Part of a small language model's weights: RMSNorm before each block, rotary positions.
MLP neurons of a small language model. Each row is named by its layer, matrix (gate and up: input weights; down: output weights) and neuron, and shows model dimensions 128-191. Each number is 200 + 40 x the weight over its row's rms, rounded and kept within 0 to 999. A neuron's up and down rows have the sign that makes its largest values positive.
After each neuron's rows, "fires after" lists the tokens most often just before its 100 highest values on Wikipedia text that the model never trained on.

L2.gate235,253,221,203,250,155,266,183,199,307,286,253,255,150,210,130,229,143,187,225,210,185,193,281,167,252,178,228,187,199,220,256,214,218,190,181,191,204,227,94,146,159,213,195,143,228,250,175,229,148,107,248,242,249,177,213,164,187,174,194,235,213,191,98,158
L2.up235,205,194,190,205,144,191,213,196,260,202,204,180,171,165,221,139,183,213,150,202,156,287,183,202,175,171,155,223,206,299,146,167,251,157,289,169,181,237,207,161,251,179,137,190,182,223,212,267,176,153,179,181,186,153,204,247,221,134,199,267,186,176,179,165
L2.down235,221,153,228,214,239,256,207,180,193,229,136,213,169,199,182,243,226,190,221,181,212,168,182,176,190,205,194,206,222,176,166,162,166,178,185,189,230,259,271,151,160,160,232,229,187,169,194,226,179,178,190,151,238,112,166,203,114,146,186,169,105,219,201,181
fires after: " the", ",", ":", " Ad"

L5.gate40,163,226,164,208,163,285,213,196,256,228,336,194,155,192,167,259,165,203,140,77,164,178,255,165,230,200,146,214,247,208,236,186,175,205,238,217,155,220,209,148,215,214,228,118,233,241,159,169,138,147,201,209,233,127,169,250,146,139,180,236,227,219,153,229
L5.up40,157,182,174,167,193,242,248,242,233,227,231,173,191,156,189,252,195,196,122,215,174,133,234,180,232,186,139,238,261,179,136,164,164,246,231,207,232,182,274,190,148,233,154,140,162,204,179,159,170,167,205,224,185,189,212,238,158,141,222,233,203,237,190,241
L5.down40,173,195,225,161,238,187,154,222,205,183,220,159,303,151,201,204,195,206,226,175,174,102,134,151,133,115,162,202,230,102,187,171,237,183,245,212,234,244,155,200,207,174,213,236,211,167,168,240,251,188,218,226,141,224,122,175,168,200,186,227,195,200,195,175
fires after: " the", ",", " |", ":", ".", "As"

L5.gate243,231,152,163,166,202,159,175,312,227,280,173,210,214,204,252,262,186,175,250,217,184,213,198,199,159,232,228,186,161,143,231,248,224,183,186,153,173,242,166,176,191,228,168,246,229,317,188,206,243,294,259,149,165,207,185,209,162,270,259,183,208,111,92,254
L5.up243,177,192,191,109,221,203,250,271,176,220,178,193,267,224,382,216,201,196,234,173,220,239,162,183,225,85,165,247,228,217,265,202,180,214,207,180,258,176,225,191,189,273,216,239,218,212,235,197,291,178,206,238,151,208,201,298,191,215,195,194,213,201,243,174
L5.down243,259,193,212,193,160,268,142,174,227,186,110,201,214,225,161,191,138,211,205,242,231,191,136,118,171,214,203,169,197,257,223,187,164,114,226,125,140,188,196,215,278,182,98,168,176,224,241,257,248,185,177,240,125,194,201,184,260,196,242,140,143,192,254,214
fires after: " one", " of"

L6.gate25,146,272,216,190,180,235,217,258,273,166,216,208,225,173,215,195,211,225,190,199,255,210,219,294,215,177,244,120,241,191,172,234,211,240,195,261,171,265,156,191,253,174,243,217,222,216,188,194,186,217,184,230,175,134,188,195,214,211,187,229,200,166,191,201
L6.up25,179,270,190,181,203,202,197,261,207,135,225,181,192,184,216,239,268,174,191,214,220,201,257,221,182,200,167,231,150,200,159,143,139,174,168,197,278,281,103,207,173,163,271,170,183,207,169,198,203,157,223,229,116,126,166,236,191,185,145,159,164,174,200,151
L6.down25,159,238,183,177,292,111,197,224,213,216,267,206,244,133,209,194,225,243,223,186,163,243,219,241,176,154,213,182,236,283,223,213,193,193,228,109,235,203,152,215,205,213,138,175,152,137,221,172,166,201,238,225,167,147,178,214,193,210,172,214,213,194,258,209
fires after: "=", " =", "s", "ography", "ion"

L8.gate197,136,177,152,169,140,184,222,170,240,276,211,166,198,259,207,206,208,236,182,167,159,167,206,191,282,283,236,303,269,178,262,178,201,188,179,200,199,155,185,217,235,156,201,263,223,242,195,313,179,156,200,184,196,202,215,191,179,242,199,217,182,250,210,239
L8.up197,233,166,211,157,170,139,177,219,165,263,182,248,196,268,166,212,226,231,176,174,98,212,227,220,194,181,212,219,75,222,232,177,228,178,267,181,236,181,200,184,159,154,219,214,135,133,250,169,256,229,177,221,237,158,193,226,254,203,178,308,180,128,178,137
L8.down197,183,205,149,209,205,235,192,224,233,184,179,157,272,192,206,237,284,167,96,210,210,217,228,163,186,234,235,155,173,176,224,157,227,200,235,218,186,204,187,159,200,182,164,239,183,231,197,125,147,262,205,117,203,205,213,174,178,167,218,239,243,219,200,208
fires after: ",", " March", " April", "-"

L2.gate117,213,234,164,219,205,215,254,195,243,294,162,330,120,211,173,248,226,146,215,157,191,239,217,122,250,182,243,230,198,270,251,178,194,141,197,198,267,215,173,127,195,193,236,206,242,125,164,177,171,169,196,264,219,159,200,168,263,160,185,182,191,178,164,207
L2.up117,134,267,146,243,204,246,269,226,215,186,188,220,221,202,232,214,180,211,293,232,158,162,226,185,136,180,160,153,201,230,123,197,201,161,122,125,205,249,236,167,196,181,117,134,209,194,227,237,244,167,220,206,207,228,167,188,255,272,162,181,178,171,217,79
L2.down117,169,148,180,164,275,206,161,196,219,115,203,249,231,232,244,213,242,172,157,227,217,206,194,216,173,283,217,124,214,155,238,131,217,149,223,205,197,200,186,134,230,138,235,244,244,188,152,168,207,155,246,195,195,236,273,152,193,229,167,237,195,227,250,187
fires after: "\n\n", " (", " \"", "\n", "=", "-"

L9.gate208,253,127,236,190,214,213,246,204,225,251,198,215,228,195,129,164,210,193,225,163,165,212,137,240,192,224,217,132,140,171,187,322,133,214,234,169,247,225,183,223,221,138,200,204,176,205,269,164,230,214,177,207,167,283,180,183,181,266,211,168,260,170,243,224
L9.up208,165,179,191,216,83,176,170,292,168,222,209,294,214,155,214,194,214,175,215,147,157,219,224,170,194,174,217,89,195,214,214,283,239,248,182,252,182,111,188,194,213,115,257,166,160,266,240,187,157,241,204,214,186,202,167,187,212,137,190,146,258,179,225,241
L9.down208,240,163,195,204,276,239,174,184,222,207,189,200,200,188,139,186,190,239,213,96,198,205,190,243,129,205,178,187,156,184,203,76,177,268,188,137,206,209,192,241,225,214,225,174,244,184,153,139,190,179,210,172,242,202,148,129,172,158,134,221,172,187,177,222
fires after: " |", "|", " —", " Report"

L5.gate271,224,169,189,182,213,188,209,173,271,216,312,203,230,256,201,240,134,183,187,178,139,216,204,111,230,135,142,163,185,201,245,236,177,198,135,159,156,166,264,198,162,216,164,115,228,268,289,214,275,210,216,272,245,175,128,133,248,187,233,151,256,169,171,189
L5.up271,282,243,233,238,161,201,193,228,184,152,216,262,226,261,205,238,241,220,267,135,244,248,198,209,217,278,189,125,275,239,232,156,315,303,227,206,192,159,149,210,238,226,195,227,199,298,196,123,160,301,238,164,179,176,227,222,232,174,183,246,288,237,263,160
L5.down271,180,184,157,183,232,175,226,172,132,168,212,192,285,218,282,161,134,194,166,208,243,179,137,174,188,236,200,172,191,168,217,196,225,231,224,212,159,191,235,212,213,232,153,131,214,227,264,130,214,184,244,166,300,302,140,176,213,136,225,145,185,167,187,184
fires after: "."

L8.gate83,219,254,223,206,174,224,209,193,278,216,200,174,112,239,214,197,205,146,215,194,175,134,272,162,260,171,162,178,181,234,263,216,218,175,211,180,177,156,167,168,134,180,240,164,235,271,143,185,178,200,289,320,175,181,193,258,206,225,220,197,312,244,158,153
L8.up83,230,184,173,217,207,234,192,273,209,148,240,227,231,189,218,149,255,233,239,177,180,234,274,87,191,200,214,224,121,180,180,286,119,176,153,139,214,226,233,183,207,206,195,156,160,213,148,205,222,158,200,236,136,243,153,233,295,170,199,229,246,159,190,240
L8.down83,197,210,114,186,228,108,143,255,198,193,207,205,311,176,184,254,198,262,176,144,171,258,228,219,201,195,211,233,371,124,152,113,193,209,159,181,203,208,200,184,174,206,211,212,150,222,219,125,228,252,144,150,225,210,225,187,191,149,191,185,219,211,197,246
fires after: "'", " to", ",", " and"

L4.gate208,183,203,267,203,195,251,105,169,189,219,175,206,187,236,218,216,135,237,207,185,210,185,193,249,231,101,225,201,274,212,185,233,220,237,256,250,232,230,139,186,188,138,189,233,258,184,212,280,160,246,248,170,181,173,204,192,196,229,230,248,227,210,174,224
L4.up208,225,191,242,195,195,200,110,261,114,154,142,235,248,277,278,181,173,211,199,219,225,144,217,201,212,159,232,247,222,186,128,149,254,251,235,248,262,212,212,234,104,204,248,224,185,241,218,225,249,232,243,157,144,191,170,174,217,206,212,179,196,274,258,201
L4.down208,220,228,163,178,281,214,203,215,206,169,245,206,156,141,278,215,178,146,252,217,246,188,219,161,204,223,218,158,200,250,203,186,207,212,230,235,234,206,238,308,207,241,248,195,174,190,229,230,210,193,211,168,145,202,182,170,220,188,190,127,195,186,193,146
fires after: "=", " =", "Career", " life", " career"

L5.gate30,173,217,254,210,170,230,206,171,193,306,235,210,189,123,218,239,248,278,205,188,126,176,241,103,168,181,237,230,199,137,236,228,230,148,138,166,192,201,151,154,216,154,162,175,238,110,144,234,201,208,212,253,234,217,210,166,178,116,220,248,243,136,146,204
L5.up30,298,154,173,129,199,209,152,186,240,196,244,197,243,186,155,197,277,231,259,229,160,154,216,129,150,256,187,187,167,160,185,181,250,195,136,161,215,234,116,217,195,180,165,164,181,169,158,242,194,218,197,233,190,250,173,188,171,141,237,229,257,134,258,247
L5.down30,269,151,168,169,183,243,199,196,159,172,222,204,270,174,154,150,220,234,174,197,165,218,198,228,163,276,238,215,146,212,194,211,208,128,195,197,191,231,255,200,206,200,189,209,180,190,148,214,218,175,138,218,196,222,258,149,179,164,245,205,152,211,301,252
fires after: ".", ",", "\n\n"

L6.gate35,225,230,190,181,181,265,168,238,286,256,245,222,139,206,179,278,170,256,189,168,254,196,185,164,166,206,197,198,191,270,193,214,193,111,158,192,163,229,195,134,182,196,170,212,245,242,161,230,168,274,127,210,160,246,269,220,160,209,160,221,217,157,186,125
L6.up35,213,289,177,157,143,279,224,175,113,252,217,150,222,133,222,189,162,205,194,214,206,217,210,166,169,264,135,154,159,171,232,217,196,233,215,199,222,104,199,204,255,207,179,210,172,212,206,222,119,208,209,164,171,120,159,192,201,202,147,263,222,146,168,185
L6.down35,179,141,189,198,213,208,196,180,144,147,195,145,188,197,219,236,160,223,234,243,220,176,219,248,255,186,102,278,137,158,190,203,193,162,196,125,204,290,214,247,195,142,186,293,235,185,139,265,266,245,130,267,241,235,173,226,182,248,238,215,266,157,255,191
fires after: ",", ".", ")"

L2.gate201,145,234,195,220,175,138,243,251,232,202,205,204,282,149,204,230,286,152,167,184,164,163,200,144,185,199,242,185,210,201,132,185,233,268,160,278,253,262,147,117,125,228,146,126,289,279,175,262,137,266,230,191,232,190,193,147,220,236,266,191,150,224,189,262
L2.up201,117,237,199,150,196,182,188,235,219,238,223,234,209,193,205,228,190,249,228,251,190,120,198,206,243,224,238,207,235,130,151,198,224,250,182,235,248,265,161,188,190,186,183,164,251,206,129,261,224,245,193,116,113,236,207,176,275,256,190,230,138,161,202,246
L2.down201,210,188,243,215,249,152,156,202,268,212,240,206,201,191,168,216,271,240,220,228,200,136,173,271,195,166,188,151,192,184,126,57,258,265,147,132,221,297,248,214,168,186,276,206,261,162,177,234,260,168,180,158,204,188,280,220,203,171,218,281,263,131,195,140
fires after: "\n\n", "=", " (", "\n", " \"", "/"

L8.gate106,170,248,214,218,177,308,204,252,210,235,227,198,165,142,206,170,220,197,215,142,138,299,185,82,192,183,143,196,179,175,309,254,133,200,241,201,224,173,214,176,202,183,249,149,256,250,222,194,192,173,182,172,217,206,276,269,134,187,165,157,214,276,160,173
L8.up106,193,147,132,141,171,248,242,244,176,136,184,138,228,178,206,134,196,187,223,194,96,270,186,111,187,250,154,196,172,184,180,171,169,306,227,192,183,245,259,241,176,209,175,128,200,217,229,196,221,164,156,244,254,216,248,246,153,134,137,168,195,176,192,197
L8.down106,203,202,156,141,183,133,204,130,190,121,119,190,282,229,175,202,154,230,178,329,177,213,172,250,206,249,194,198,165,124,174,153,156,224,150,188,197,229,341,275,189,253,200,172,181,185,200,206,239,208,205,239,208,183,234,202,214,223,175,140,157,217,233,258
fires after: " where", ",", ".", " He", " which"

L5.gate312,143,227,251,207,202,213,261,167,227,242,208,235,195,248,210,137,139,162,240,248,277,196,191,160,198,206,255,210,173,175,234,226,115,189,257,158,210,155,128,190,249,178,206,206,267,246,211,216,145,106,262,174,239,137,143,203,157,235,174,213,271,205,200,197
L5.up312,158,197,160,284,203,227,276,210,258,202,212,132,177,209,232,233,247,202,192,197,162,165,232,182,172,191,182,198,269,212,231,253,153,102,159,219,151,306,206,226,199,100,290,149,219,239,200,190,177,240,239,202,187,218,122,176,219,183,226,245,245,209,191,171
L5.down312,230,231,205,242,203,176,221,186,165,197,206,139,184,219,152,262,215,176,263,231,194,238,177,225,276,192,222,221,199,234,168,242,269,263,252,194,193,265,253,162,288,202,184,176,228,223,214,213,223,124,212,225,246,219,121,176,191,293,226,206,162,212,202,219
fires after: "^", "_", " ^", "f", " per", " pla"

L9.gate287,145,217,168,322,168,110,176,182,162,208,213,176,150,169,217,229,180,214,173,217,242,129,172,182,186,153,147,245,193,151,199,188,150,199,220,221,191,174,163,212,209,149,258,168,106,173,245,183,210,212,202,232,250,229,235,206,179,248,210,225,184,164,214,144
L9.up287,119,198,211,170,164,243,253,238,128,204,104,176,167,232,162,261,179,161,209,265,189,161,184,186,194,218,183,249,213,153,231,214,191,191,164,124,176,200,203,203,175,174,190,182,216,235,231,201,271,194,241,218,190,192,194,177,110,170,233,258,185,206,285,198
L9.down287,185,250,229,193,191,255,231,191,187,261,146,209,231,160,101,271,173,182,234,184,281,204,169,142,116,189,250,245,264,219,176,252,180,224,240,174,240,217,191,152,200,232,182,243,268,206,210,258,220,175,200,137,260,207,182,222,214,218,213,198,177,168,225,180
fires after: " |", "′", ",", "-", ";", ":"

L4.gate303,206,158,216,193,207,284,167,237,179,140,209,249,186,182,198,197,202,213,310,161,266,249,193,212,173,261,220,107,212,77,185,261,213,197,182,269,203,211,157,205,149,155,201,208,219,282,207,221,186,209,198,166,200,145,181,150,213,243,197,219,196,266,190,246
L4.up303,141,231,183,160,161,235,214,181,144,158,230,309,169,219,269,188,172,214,261,267,232,209,243,180,256,236,246,205,318,225,221,302,206,160,234,194,220,205,79,233,248,69,212,184,201,250,199,152,189,148,181,216,235,132,253,196,239,217,218,220,202,165,202,268
L4.down303,195,259,186,192,333,203,171,238,150,239,255,188,160,150,222,212,229,164,187,175,163,222,250,194,186,180,207,243,211,253,163,221,159,200,177,207,193,191,219,272,200,226,249,198,201,149,199,232,191,200,248,198,158,203,201,184,155,258,159,198,210,238,179,178
fires after: "=", " =", "History"

L9.gate76,269,153,196,193,167,155,223,218,159,224,174,155,189,231,210,213,165,207,260,269,238,246,189,177,173,201,197,202,185,195,214,190,233,228,277,196,225,153,179,147,252,179,137,117,223,176,169,271,183,224,247,186,230,201,202,197,211,163,190,232,217,155,217,165
L9.up76,187,200,232,263,211,139,154,240,211,208,254,255,194,221,239,293,235,124,184,167,173,182,147,229,225,205,259,191,176,206,159,140,208,253,219,253,169,138,204,227,154,216,198,132,236,184,224,133,148,242,251,163,247,159,259,207,212,171,148,206,195,146,137,163
L9.down76,150,228,214,216,236,218,117,151,209,218,184,191,178,252,115,214,216,177,155,201,286,237,183,184,255,171,193,218,198,223,142,196,238,183,290,277,156,259,152,180,229,246,189,256,275,180,145,243,163,252,205,162,267,230,260,209,122,244,202,276,208,224,241,137
fires after: "–", "-", ",", " su"

L9.gate254,139,168,228,131,197,210,215,265,197,187,153,249,173,193,264,248,94,236,177,176,208,251,195,158,109,154,202,225,196,191,209,250,265,186,214,213,127,276,206,185,236,219,238,211,159,157,197,258,129,198,199,272,216,172,213,189,184,132,243,184,190,177,209,190
L9.up254,172,124,163,113,159,216,205,275,187,213,219,196,238,159,164,195,205,222,129,216,121,256,239,206,202,222,171,194,214,124,206,216,239,205,174,157,151,179,209,227,157,102,209,189,217,190,191,196,220,192,128,198,202,174,215,250,192,176,185,241,113,197,185,169
L9.down254,225,128,239,162,236,203,259,140,202,192,235,127,247,245,199,229,209,167,182,198,192,227,207,260,278,286,117,227,231,178,250,206,141,183,204,177,192,179,124,223,143,240,180,220,194,168,207,161,137,252,211,179,246,213,236,163,256,219,232,278,199,168,224,204
fires after: ".", "\n\n", "\n", "=", " As"

L6.gate248,134,231,226,191,164,234,245,252,207,263,179,174,86,223,203,231,185,249,128,163,232,152,199,206,267,210,230,246,206,249,179,194,168,157,253,186,203,212,135,189,260,166,224,212,218,267,136,323,107,176,207,220,203,115,247,209,202,195,188,276,197,198,195,165
L6.up248,143,170,153,152,238,175,191,209,126,275,238,217,239,227,204,173,170,176,169,225,205,322,229,201,184,173,217,176,195,163,209,208,165,165,161,220,175,132,135,224,236,225,164,160,302,227,194,214,173,259,193,215,241,190,231,190,155,194,237,258,155,220,197,229
L6.down248,88,215,215,173,254,209,219,184,195,202,208,210,154,197,138,169,168,242,164,182,176,187,245,277,232,186,149,259,221,187,181,185,212,163,268,172,195,154,175,196,196,199,215,191,207,182,167,309,161,208,190,214,215,353,169,127,195,207,271,221,200,218,154,173
fires after: ","

L9.gate313,182,105,168,132,174,191,151,258,176,173,278,205,235,213,178,241,243,158,205,218,208,170,161,175,193,275,130,98,164,221,211,224,203,151,186,190,179,222,204,199,191,214,205,235,139,212,237,202,164,171,125,202,247,246,243,106,204,164,199,170,246,193,230,233
L9.up313,246,197,249,205,166,184,251,207,169,174,180,217,230,124,211,205,122,155,210,192,216,267,221,180,206,137,177,88,189,202,245,278,217,201,163,203,165,175,151,107,222,126,236,204,201,225,257,228,150,225,217,194,158,245,219,282,179,273,128,126,228,214,178,221
L9.down313,224,173,231,196,286,219,218,167,224,167,153,233,196,213,146,225,171,211,200,194,188,204,187,240,167,285,145,132,239,185,193,182,193,257,160,132,235,156,187,131,259,192,185,293,228,174,142,202,173,209,232,182,161,302,163,143,205,232,189,230,219,191,166,219
fires after: " |", "|"

L8.gate206,165,252,218,213,169,97,179,265,223,189,231,225,189,249,258,295,111,138,188,163,190,166,222,211,210,178,228,148,197,265,156,208,237,203,184,177,229,121,227,104,175,204,291,222,206,234,216,178,239,248,215,215,224,184,223,136,208,265,220,168,208,205,188,177
L8.up206,204,203,153,184,224,145,226,195,160,252,164,208,260,202,131,200,176,234,281,178,192,220,152,265,168,173,266,145,253,150,190,96,198,180,219,185,233,147,275,184,139,211,196,243,234,162,238,235,308,195,188,129,225,178,233,189,142,236,220,240,194,198,244,195
L8.down206,207,227,120,204,306,274,226,166,224,184,185,124,318,199,126,151,116,177,210,241,235,276,176,184,172,242,180,98,262,191,215,183,204,152,221,209,186,200,217,187,198,254,206,194,188,211,254,249,215,212,209,185,249,189,205,212,162,168,141,253,185,147,180,226
fires after: "-"

L9.gate36,213,191,164,189,203,158,225,227,188,104,177,210,201,133,178,176,243,222,204,119,268,245,167,268,178,169,135,135,213,170,130,216,147,184,170,259,185,257,159,230,213,205,247,169,219,223,206,242,197,151,198,202,177,178,145,220,141,178,151,221,242,138,206,191
L9.up36,249,129,218,212,199,243,201,253,219,159,262,279,177,191,208,164,220,138,219,127,242,225,195,231,204,227,178,199,205,174,206,210,218,185,123,124,202,207,142,252,171,132,194,206,185,229,185,136,211,210,167,240,218,149,147,197,247,224,299,195,317,198,108,269
L9.down36,246,131,192,191,263,202,155,178,175,211,231,208,88,213,252,186,184,150,199,272,166,189,191,160,192,218,270,231,214,258,215,224,226,175,122,154,196,249,215,141,192,153,166,233,235,217,135,155,135,236,238,201,231,129,146,205,235,241,196,239,194,278,229,254
fires after: "\n", "-", "|", " |"

L2.gate51,204,223,161,168,190,170,166,246,261,188,208,229,181,195,181,250,229,237,173,150,220,166,276,145,176,177,187,207,203,267,214,226,208,201,206,183,189,208,234,108,156,238,197,123,246,153,210,231,186,155,220,225,198,166,132,150,229,191,161,224,242,232,248,195
L2.up51,188,191,191,185,263,222,213,230,192,253,254,194,162,227,179,226,284,215,169,149,179,223,207,176,103,205,168,187,140,227,218,211,174,190,191,227,192,192,193,164,172,244,218,247,182,157,102,217,122,172,192,220,228,166,170,187,156,185,162,153,212,184,188,171
L2.down51,200,256,234,172,203,237,256,186,247,161,286,186,171,207,241,222,203,264,215,192,221,184,210,171,254,283,152,224,145,171,187,200,205,210,136,161,173,196,185,225,169,235,267,152,212,175,127,238,219,171,202,127,189,156,256,203,177,206,226,237,225,260,273,187
fires after: "-", " (", " \"", "(", "/"

L2.gate296,287,167,205,154,187,185,173,160,241,179,350,205,182,157,195,243,142,218,233,164,193,126,245,176,200,188,181,145,208,220,264,268,209,230,179,156,161,128,245,179,163,212,172,225,216,195,247,194,262,197,174,216,256,215,205,192,167,233,209,245,249,196,192,172
L2.up296,178,156,160,199,241,200,239,186,178,96,230,239,152,224,122,230,223,300,299,171,218,196,247,204,226,226,226,181,124,228,184,267,162,249,156,224,206,181,173,235,147,153,141,136,261,184,254,208,240,179,209,167,220,303,142,145,180,220,160,200,233,212,172,133
L2.down296,204,198,233,251,142,239,158,178,195,215,134,190,204,175,161,199,199,177,159,185,257,204,128,234,199,129,188,212,232,164,254,90,202,237,243,227,252,244,156,201,187,225,256,225,148,219,173,117,207,195,176,194,190,237,207,153,176,263,208,230,163,161,239,254
fires after: ".", "hof", " sp"

L4.gate85,118,158,219,198,200,156,217,223,185,200,166,256,203,217,225,280,203,159,218,224,189,192,225,188,148,148,202,224,194,237,195,213,227,233,157,252,213,219,111,195,160,118,213,179,194,115,147,225,182,271,177,180,200,190,233,210,231,141,151,219,180,242,237,243
L4.up85,197,169,207,199,240,163,213,198,204,228,213,233,183,177,197,211,134,181,277,242,158,128,204,104,203,191,187,135,101,162,124,182,278,261,156,272,176,228,212,229,198,168,178,201,181,191,182,203,155,224,210,191,156,142,203,178,250,190,236,199,189,211,176,221
L4.down85,182,212,232,161,261,215,251,218,225,208,227,247,212,111,246,188,171,169,155,210,196,243,139,178,312,265,180,216,184,99,172,169,214,216,156,206,168,191,176,186,200,214,230,149,288,158,156,177,187,194,211,172,193,197,199,150,199,251,225,223,206,195,262,161
fires after: " |", " (", " was", "\n\n", " \"", "="

L6.gate179,208,255,251,221,179,206,178,140,211,206,209,269,152,179,93,223,188,316,135,190,253,179,228,219,171,145,299,178,174,259,156,211,208,84,166,158,222,174,176,198,250,212,246,150,249,151,212,296,227,211,208,231,137,223,211,206,159,188,243,216,167,190,184,173
L6.up179,162,233,238,167,190,195,186,156,163,251,198,179,216,165,184,190,218,235,214,272,251,164,173,168,160,266,235,213,179,217,188,264,227,216,127,186,204,179,182,179,169,179,192,202,198,167,178,227,208,249,221,310,93,252,250,209,262,221,156,277,185,222,163,235
L6.down179,214,223,205,157,264,242,262,228,231,210,184,182,245,182,217,194,184,137,142,217,172,168,201,209,184,160,239,193,189,167,176,313,207,219,104,143,189,242,253,209,262,258,168,153,235,195,238,239,204,158,190,258,174,274,137,206,200,255,240,228,233,243,214,233
fires after: ",", " However", "th"

L10.gate318,183,188,203,163,202,151,198,205,206,228,170,171,182,178,225,239,181,223,203,248,243,209,150,244,219,168,186,245,197,191,213,266,226,236,190,222,181,184,200,177,159,219,160,248,223,163,248,148,189,207,214,139,275,194,189,191,290,208,134,286,311,183,202,208
L10.up318,183,234,135,226,186,183,144,241,206,221,226,205,210,169,260,246,196,172,197,238,177,170,167,213,142,144,208,173,250,212,163,224,187,237,184,231,177,173,175,218,153,194,172,229,177,211,197,183,230,189,179,144,151,150,198,197,283,179,177,185,183,178,246,178
L10.down318,190,169,168,191,256,266,281,194,197,217,215,260,248,182,221,216,242,196,223,161,184,220,216,241,193,194,183,182,119,275,214,131,229,157,193,235,168,186,202,183,215,181,284,160,191,237,235,223,186,244,214,187,133,216,219,207,198,224,175,163,175,188,209,182
fires after: " |", "-", "\n", "|", "\n\n"

L10.gate282,221,246,192,153,150,179,251,239,208,297,225,200,220,149,230,175,191,186,241,166,149,240,164,157,270,198,162,159,237,212,186,280,166,214,188,263,176,186,183,155,187,199,259,217,258,174,196,242,130,219,193,165,257,182,231,247,196,134,185,144,180,174,176,287
L10.up282,181,233,198,106,222,160,189,139,199,189,162,221,174,216,201,171,240,229,269,177,159,187,205,210,295,234,156,182,183,179,183,216,203,256,230,327,206,212,187,201,156,234,254,202,194,163,181,196,148,228,194,234,190,160,181,216,257,204,232,239,195,159,229,251
L10.down282,187,229,195,174,186,191,220,173,208,105,196,225,232,207,262,165,210,218,212,176,197,166,164,214,277,206,200,188,202,225,184,197,222,224,201,252,247,202,167,212,152,211,233,205,173,156,139,217,132,226,246,209,185,180,233,134,214,160,206,230,162,217,186,195
fires after: "\n", " |", " ("

L5.gate131,132,235,233,191,200,146,247,152,267,309,279,186,67,177,196,233,222,291,211,237,169,192,192,176,196,204,208,224,250,217,159,180,223,228,226,200,228,151,205,188,186,188,236,195,247,168,192,276,175,194,157,152,149,197,178,223,183,218,260,265,234,223,198,174
L5.up131,170,194,217,185,209,150,223,138,196,240,175,107,184,141,145,188,200,281,225,178,130,140,145,265,170,151,226,208,174,230,130,175,294,234,233,148,170,170,211,179,188,217,215,137,197,149,267,187,196,207,141,169,180,189,164,264,234,244,280,177,174,170,155,164
L5.down131,306,197,152,243,246,234,224,212,172,157,186,137,181,152,197,194,217,136,157,164,129,240,237,216,173,207,189,157,227,173,263,200,204,159,160,164,113,223,206,304,214,215,195,198,177,185,214,150,190,197,230,237,184,217,136,193,166,127,213,179,221,165,188,178
fires after: ",", ":", " and", " –", " that"

L8.gate97,216,229,227,215,165,191,185,181,204,184,232,226,215,235,204,246,204,201,58,194,202,188,275,226,205,161,169,180,171,261,156,218,212,204,266,199,177,229,227,156,233,191,251,210,209,221,116,197,146,203,194,179,181,184,226,226,155,182,217,253,263,190,151,124
L8.up97,191,163,245,152,210,221,243,235,176,232,189,198,203,302,155,223,85,232,257,201,185,193,165,182,100,185,171,253,193,142,171,185,163,197,150,205,191,223,140,222,179,180,143,195,181,247,238,211,229,211,205,181,204,226,144,132,223,202,179,182,180,280,197,173
L8.down97,199,182,138,214,177,194,175,196,209,177,173,213,137,217,176,200,114,177,257,185,203,182,206,118,182,156,176,200,341,143,113,224,198,164,248,138,138,193,160,157,180,197,190,282,153,209,179,169,241,269,246,278,195,212,219,176,173,267,196,250,191,223,166,262
fires after: "-"

L5.gate317,160,229,252,171,187,234,238,212,183,252,289,239,140,188,230,247,190,293,222,201,165,163,217,170,232,185,128,215,236,227,234,250,227,164,155,190,155,229,204,168,188,163,199,183,246,131,139,262,150,215,166,226,186,232,198,224,167,185,201,231,235,193,181,153
L5.up317,156,283,185,177,177,151,185,151,141,247,229,78,172,168,166,180,186,261,254,176,201,182,206,202,191,214,106,179,203,279,203,144,194,249,198,218,174,145,217,182,142,176,203,317,227,161,228,170,202,161,198,190,175,236,165,166,228,174,141,254,172,169,194,146
L5.down317,241,255,162,261,255,253,220,215,162,251,246,192,117,183,197,199,196,146,195,144,129,188,169,166,215,232,162,172,179,231,158,226,203,182,120,263,73,176,260,222,211,199,207,198,196,228,157,214,185,211,147,246,210,224,128,208,166,197,184,222,181,145,233,185
fires after: ",", ":", " that", ".", "?"